{"head_dim": 32, "d_mlp": 1536, "vocab_size": 2048, "norm": "rmsnorm", "norm_eps": 1e-05, "attn_scale": 0.385, "parallel_block": false, "extras": ["capped logits"], "init_std_o": 0.0, "lr_mult_up": 0.851, "lr_head": 0.00321, "warmup_steps": 289}
MLP neurons of a small language model. Each row is named by its layer, matrix (up: input weights; down: output weights) and neuron, and shows model dimensions 48-175. Each number is 128 + 24 x the weight over its row's rms, rounded and kept within 0 to 255. Numbers have three digits each.
After each neuron's rows, "fires after" lists the tokens most often just before its 100 highest values on Wikipedia text that the model never trained on. A number after a token or word is its count.

L5.up170:088104139144118129119155119170171149128126132154138132118160140106110138118113111088145171171110167106138101137092105149142109187156095114125148148128140150107126144112116130170083147127109117085148106134115108088164117102147109160112180150109081103158130084088145132170136147162142065094136153066181112100142132119163136086126126140135099101126132117130154115163127143126139165075085
L5.down170:151116097133108083119129132082127172149125114137103144158126166123166155165121149126092109130102139138193138154114139149143131151118076108156135117118099117104175158088163153156146120079128118129156137138118149142116118159116128149148118103118132133113104125177113127153122118137148119095097164129125144094113151117145099173125173124073086146129143136139116123120153131158107138190172
fires after: " a" 45, " A" 23, " an" 7, "A" 5, " An" 5

L5.up191:134124153152155110105141089120111112120087099152135125145109126125128129136103109139129179118142067138163098134126131148122167100159131155108173142091176114123095144167192136111134131118105132113131138119157078151132100129102114114181141155163140144124143078141101167118125084144111142139122105111122170144171125139136140149170155109145123115123139165104122133152138119123127158137130
L5.down191:111118115115062141102118113125147109115118112109111137142115066112113110121122092146136089124126137143098135115142109136117094106131166123145156093137161133179103144123141136159063107135133151127113111145124142117157149140152119080160115143122103124139128162129106090157084131144081109132123118103170114091161112144147144100133085115110136104143105152151115131153143135129139114095113
fires after: " " 71, "ra" 4, " in" 4

L5.up791:160153156117138116142136154147118131089126133087101155131158144109138151147122120160133124186167130093108140130151136138151124133124135149149134071139107107148167114143105068095133106130142132137170165159174088091123140154096143169122134132126110107202109176137164086101107122110124114140136116049162121138132147104131158109087126088108135046152157129146145157116119127132077115142128
L5.down791:139163137137116127119140135124149105121108085128117100147106181117136131125142119121141122146136150104124114124117098152137129111107129142108119125113127114140102138166080100144089104116086139148123119132132119163108128126168119149136102120105114121109118124137136109102098115103122114136113129118130148127129115076083152101112132170119138102136136141085142137125127130113155144130122
fires after: " f" 21, " F" 8, " g" 8, "th" 7, " Ch" 6, " ch" 5

L5.up1259:148156115180171159116141125125107132155093101164130077135126103134137122140144161112121158111115168125168112139180158116151128116142133129071132120109106100153142077125128099124097186158146129165118130153111102103112141120133134113126120069149112136151159107118164129117152105174126151144108099131131096127126134160144142073145161156170145095177156162147154193154102152124148142106062
L5.down1259:135138098114134065102087081124141127117128133102150131170135092126147107138146153136147128129142149147158108168063080082151167163143099135095101149096128107130121154124134093135153123102123099144175119116169119139152099115126107147122093131140126133146049157095071117158098131121143133140108128150147155168120123138159155147115101114140138109127136141150137080132160136129151149131102
fires after: " " 54, " (" 17, "-" 5

L5.up645:127091133117149143142129138154132178111162154078130123185134105100136178150141140098087118123124142090147135158168103104108120113138096136151132059115143091144159158193111125142109146138134058099163109116134127070149101121066126138171136148122132113153124108134123117105090137102083128159083113093106140138138148136091128167141138126154149093145161107129109112137133114118118173093139
L5.down645:151137156134129120176178129128168108190119166142147102118129147111166090132155153127169111116113140100122123134105128141125106124126164116142129147137112113124157123084103178156106091106131144169137118137151133149141186121079138139116145145160166164130152110143150138125110116183156119118168151127103145120129127095103133130149124158097114121102110109121142130115095142158119108134155
fires after: "\n" 45, "re" 6, "s" 5, "-" 5

L5.up273:163130147109165120076138144127077162134154106138133122126113129173128096136128135142131130128129109140184088149157088110111092096128152156110135131108163152088125155155166153080131142146139121116122106105106109110135141127126121144174142112107111102131118122103147128133092089163137115125108111126173123150157141133153157102107119126112152104131125102154159140114065118151128115133147
L5.down273:144137152167142127128118117132084115162108108166122152124138109142094157147098108126165141140123145116126179176130133096126096114105161113127121135142099139152126123147160142144110126095094093119094117143125149102146104129129159153145123176100141152145115086118094122155100114113127096174109104133117116132091125105126147101124135137107165119116086110123169095119161141176106148140148
fires after: " g" 12, " b" 12, "n" 12, " cl" 8, " G" 7, " |" 4

L5.up315:115158119088115110088107146140180131134137116110103108132168113136088145152114147148089109143134154127135111139161120164132140145103102133145103081088123088126144120122156090097117103138147108144166169109123151154174088134106169157173164101089134123164105139128163082120110050151080127141123171123143125125140133119089128106094141116120177107165126149144094127147126118124131110137139
L5.down315:129115140143129114127123148144114099120104086127134121080110108138118132095141134154114157141150131137114133136113111143146146119104114134172124167135153108152164111163060129169122094086130103102167118073140082141127141121133171108145113133151137170169110138145151153132141118146114184128158153118155159123146120129124134110106114120060114171142124126134098167107160119107067123086160
fires after: " f" 20, " G" 13, " F" 12, " T" 11, " J" 8, " p" 7

L5.up105:121054132110127143102150154122170118116118120185146074129114132101122130165173080108146123131123142094136119130113154173117112171125098093149182130116151134140136136140132111081135163128146102132148117156146122119153108171114146139181155156120120110160133131121133130113128091095121103095114107135160123071154122129148168119110144127118132111088144126101137127150101114111138089138100
L5.down105:095113074161153109163144120109100113098099169106112099071139130134122133118123154156093146161129174152145110106136124122120111139133154131138166120142119113118134111128085127141111142141120119089161116125126121132162132137098122110132133125108131122134118131095121114180131143126123117132136107140162110129132132141084102139141135136154119119161111072128140092158129141110079138126131
fires after: " a" 17, "c" 10, " at" 9, " to" 7, " Be" 4, "f" 4

L5.up1528:126131127171169161118108156136142120106090107140119099103106162109113159142079087090107117146138105120101114143112126127098135101140118099134167107128077091141137086168094108107081128193098130148123146149126133121156098144109179143132163132112093112104135125103130103129142120102126104116146124153169134146104115110086114114091163114100122135147182154090157132142071133109092108168105
L5.down1528:141092155131146114122133172108081108141137078161115132144168087132152145104128091139123118110179142156126128139113155111134135115131134146133078120160129137109096119144126118139152152140137143163104102124129126100115123106155155069149119082118111129139125147130123144111143176152116129118149151116124104128157094064165101150141120186143165141124111110110092134128128069132136130094130
fires after: " re" 68, " Re" 16, "Re" 4

L5.up92:126158122081143113129152167142129149127150126133097157142133131140120093141156130137105116157123156080128118131202157136140134109121137148144141132118130166103182121128174142088119115153142100122134165148174146117109162114121152139147135143099125115156100143123175085113097093133108116135126168132147127122130192146132123100122099084118112113128143100158157118138140098129100123125155
L5.down92:153119137080108109101119123144114125069108089125104133101146137126155130162138167095124130123134140162140133101138147087116124132133139131123117091123108094101080143163072107155131135087158125133114147119125144186086164092144073123109140143155123123109091173126097138096152126098110092123141148149104108143127106129105108093128140135108118100139162157151115099125111129089139134135164
fires after: " f" 37, " se" 8, " sp" 6, " F" 5

L5.up182:167114149168172139081117166128119173120086146132105120133110166111125127133106159131122132170134145117123127135172124120144115100119087154123131128127138091131117104142129115154121130146154134152118126148130141076166117124133143137145131108095125071182094103136151126098144135124132131119109148107094116138109145132116151110068152124110118124124133125145156130150128114143102112072096
L5.down182:124157130112116133179147088112155106108132154124152119142100151126111102155151132174122126159094159085174167144131175092128099136132083125173121104097115111098131137127133115131138140101141139141157128119134121126100121130104101142115112146126135156136095168143134126112119156117161091126078119134125096110114086064111158127143132153131125125100101133132104122132101086104168106141121
fires after: " " 58, " –" 7, " (" 7, "com" 5

L5.up682:146133138134104147157103114106115119131098087089148086092114119111108167123117098124097108140137145109164079132147137138150173147118132090117130096129147135170118112154106117143109173134129093090116148151139060135088115096124131123077097116148134130179141134124163147128098111134093114139152121103167118141143126139149123141185147099132143126145143139131127131110153105165082118116097
L5.down682:111107151107132144136110105071113104153161105155127134132178128103127165123132117134100152101127146112109147173146137120105130105131128089167110124122147133165111149103105150141118106134126116166162130116131125141137118094109071114106117135123122110132102135120102158103094117087128111090148182117115162136161085164080106126141107122122114132163116125182127120120152100123078115131109
fires after: " |" 20, "," 11, ":" 8, "-" 6, " against" 5, " of" 5

L5.up1486:147086109133136093144103162155109122082092106118142151087085128092111119122105125147155170099085092143102126126139121116121128099130084172103136092117160122115118125167146104091129148094169124134116116083175124077114138134134101128136131131113100115152110127136151111082132090113095088140129129149113141115164126118164150152113134147114124152131141144148155137108108098143118137098113
L5.down1486:104142101155158120103169085137134131173168149141111144133088116165101113122122118151114074176135170116133114144148129120149115132124158114124121118115179152116162179064115114127136151141155137125128115159052113118199119095141120159132136101125144114138122119145128105125129105114099121149108123120169161093091113136161138087135164153094121158135107121135148093128147170161182125118138
fires after: " " 50, " S" 11, "s" 11, "li" 4

L5.up691:137104120142116114162159121140157127132126146121126167156143146081101135112112104132164165134138157120115123134129145120170108131142142142145141088100148152104148076163145131105132109117158082125197117151158113128117123134103150131159145129073151129177082092135165129070126118090120119166129123110106161124113115129106129153116128075115133116118109136131126130167133134127156102091113
L5.down691:102128158125137115164096134125119110166133112185120129174131112162103182140095152136116149153130149145126141144124123147128126145124126147094121075147122087111128110133124084206132118143146110125114147166127100103099096135117075147102142142137109123131122136111109101146127153151203072120134134120155136087144143113077121165139153136153152130145105131136115134136118174102167091157119
fires after: " |" 18, "-" 17, "." 17, "==" 8, "\n" 4

L5.up970:150103125160149126086119139131127147116141132106149153137140153118124169160089081128103173129149136108169129117129169123148170101149100150093120093149114094167161121125139130073145130156132130138121132103146125109122141128069157121107159132130103090127102139130155129097122158140107150118094142103106189137140141121165132113121164138118145124131154155095092173119123145121147141150101
L5.down970:103098121170079135134138180126161133138140122112132144169125155104101128129167131100151140136138146128094092153140104108173161112122102136149131176092113124128099127161154138146091114146096120131132139139134134134153161139153130161141128127088145125162118127148133129156127146121088128112130112107160081127136120122136138114104109123126116119150111078122146103133148152125094112105128
fires after: " " 27, "ur" 12, " |" 9, " su" 5, "li" 5, " A" 4

L5.up930:132081125108168183134155128186104144100080115132116155104082130080111149176139089113104144125134069121138118125140139124153148116136103164119193104138179142144102116159150167186106114153112107129119111150113125136126148121146117149156139129140103131122137119126141115119129115091132086107100112103157134148159097148170125124152148113165133118145160111085152133126116139110100110160055
L5.down930:121102151127107162149131109144149140106109109137101135102098126070138128120144132140121155133100119145139139114144139113108178136152087139094131113124122129146082115110157104104188123141175134161131121109152096097095165105152197098089141155121121104132131133151125161144091125133147150153084159116135098100086133125079130134144172106174146075083120138114118117084108087140129098161133
fires after: " re" 25, " Re" 11, "Re" 6, " pre" 5, " con" 5, "ul" 4

L5.up1252:147113151155160141149118134165132156140142126121130076167109142090089144150168101133147175159123136133139110136119129113092115142111112130153159109137149140074116133118110134134121136124127094130139135158146120132124128118107116134133172127095094108177109152077133116148080121130104115124135088092149198101141139149185120118124118083126116087150153098102124086139118139128149133128116
L5.down1252:146117110097110085113136151110081140141154076190090112114135114124108148131128125150124101096118109163144133139116104082142100153083106120179134127085130111093105153126150123099090154089184121147124091123080081138143091117113110103125106136102140164135148111142128120105108154183149134139118145091128149125120146155154148082074133134123156132166107166118129153137118093104129137114149
fires after: " a" 41, " A" 24, "A" 15, "en" 5

L5.up1328:129070125149124119092134147120059115142085112092136097148122093123131115132175153067056116120094127143155135174127114130120142157156123122134136111107136156154136107182120113080108149141134101171149114044115144108125110168100122144131133115134118139110148155132152115135122139116114137164105148144146159164152118141168123113101160118129090123175167117138121145164128092126133184115141
L5.down1328:128132148129132102134132101124143142120121142104092147137137093130170091135112158099170108141078061093172124121140144146165085131141152093148103111134148088134142120134139093143104169156117149113148109108114103113138126084118129119107136096180133120116105153148135118135102163104128149120125073133101130121135129129167127118136128112099140129120163164124101123131151100105113130099127
fires after: "\n" 73, "s" 8, " |" 7

L5.up1262:145117150164125149098147146120136131100088111144132145116102150106138154119081117141113130160149175079104118137134115085126144135128137163117168107119133147107160093116163135140103147135167136144169171151141100118155151160146150103113148073108104140169149136128150094129100096106148115128159116129143126125153130088136141091134151170171115078108136147116124125158127151148088113088128
L5.down1262:103139162092084121100124139129081129141157090121140132115147118185175131170173120092110123144134124140100123123113125133102096163134141134146108134146149134156141141169165133121113101174120130148141105115099148133124077077171147129165162128075162126135141125177107100147117136120112107114104121127045092148099106130123113122137106129141153113137143100169130070123146133151153135130102
fires after: "-" 24, " his" 12, "ni" 4, "==" 4, "|" 4, ":" 4

L5.up1302:137116128127139129078122119127144154126118096080126143150136125109114121142157158111166149148172129115156145117119128094120112152123159098114161121123102146121125139117135112117132132144118126147122133118139099128178105148069086162145149121076143090146162108111151126094095108158120115158117150111135115100149138140133147103088162144106117119132135126128135106106088150131129110181079
L5.down1302:101114135104116115127150113116137142101125145134112131126119162121119093111186136125124093107116154126126129109167109130137096103168085119173104086136115133124143106108159117128151108102110134081170074102122126121107098138107152126115140105083121116147126169127150151177115099115105103118123168125141128129105139122107138108158138119155153135132096122132129095147118115108166088113161
fires after: " A" 42, " a" 13, "e" 6, " U" 4, " so" 4

L5.up58:159126140135160171118168123160094119125109107079122122114142098104131142119152181107101141149109125149134105144106129095140123129111122138083135149062156122130090131168135060125116118137154101098170178150085118138164123113074171154145146130118161119116153118119155127127121086100089136190163118089149140143170148157099117143135125089151086141191134124150155173159132071174125160138092
L5.down58:165126137143142062113100158123150097099111109150154150121151094134140145133141093121125113140152114152117100107107131138161089138163188145130142126108174125107129104055112137081121125136148142120097118095138153135130134120118116122118133120132135129099123118148128127028111120167097146159151101123136109127121131150173166119125121133134144134135136137077162149085060142174171132175129
fires after: " su" 26, "ho" 17, " Ha" 10, " Su" 7, " Ka" 5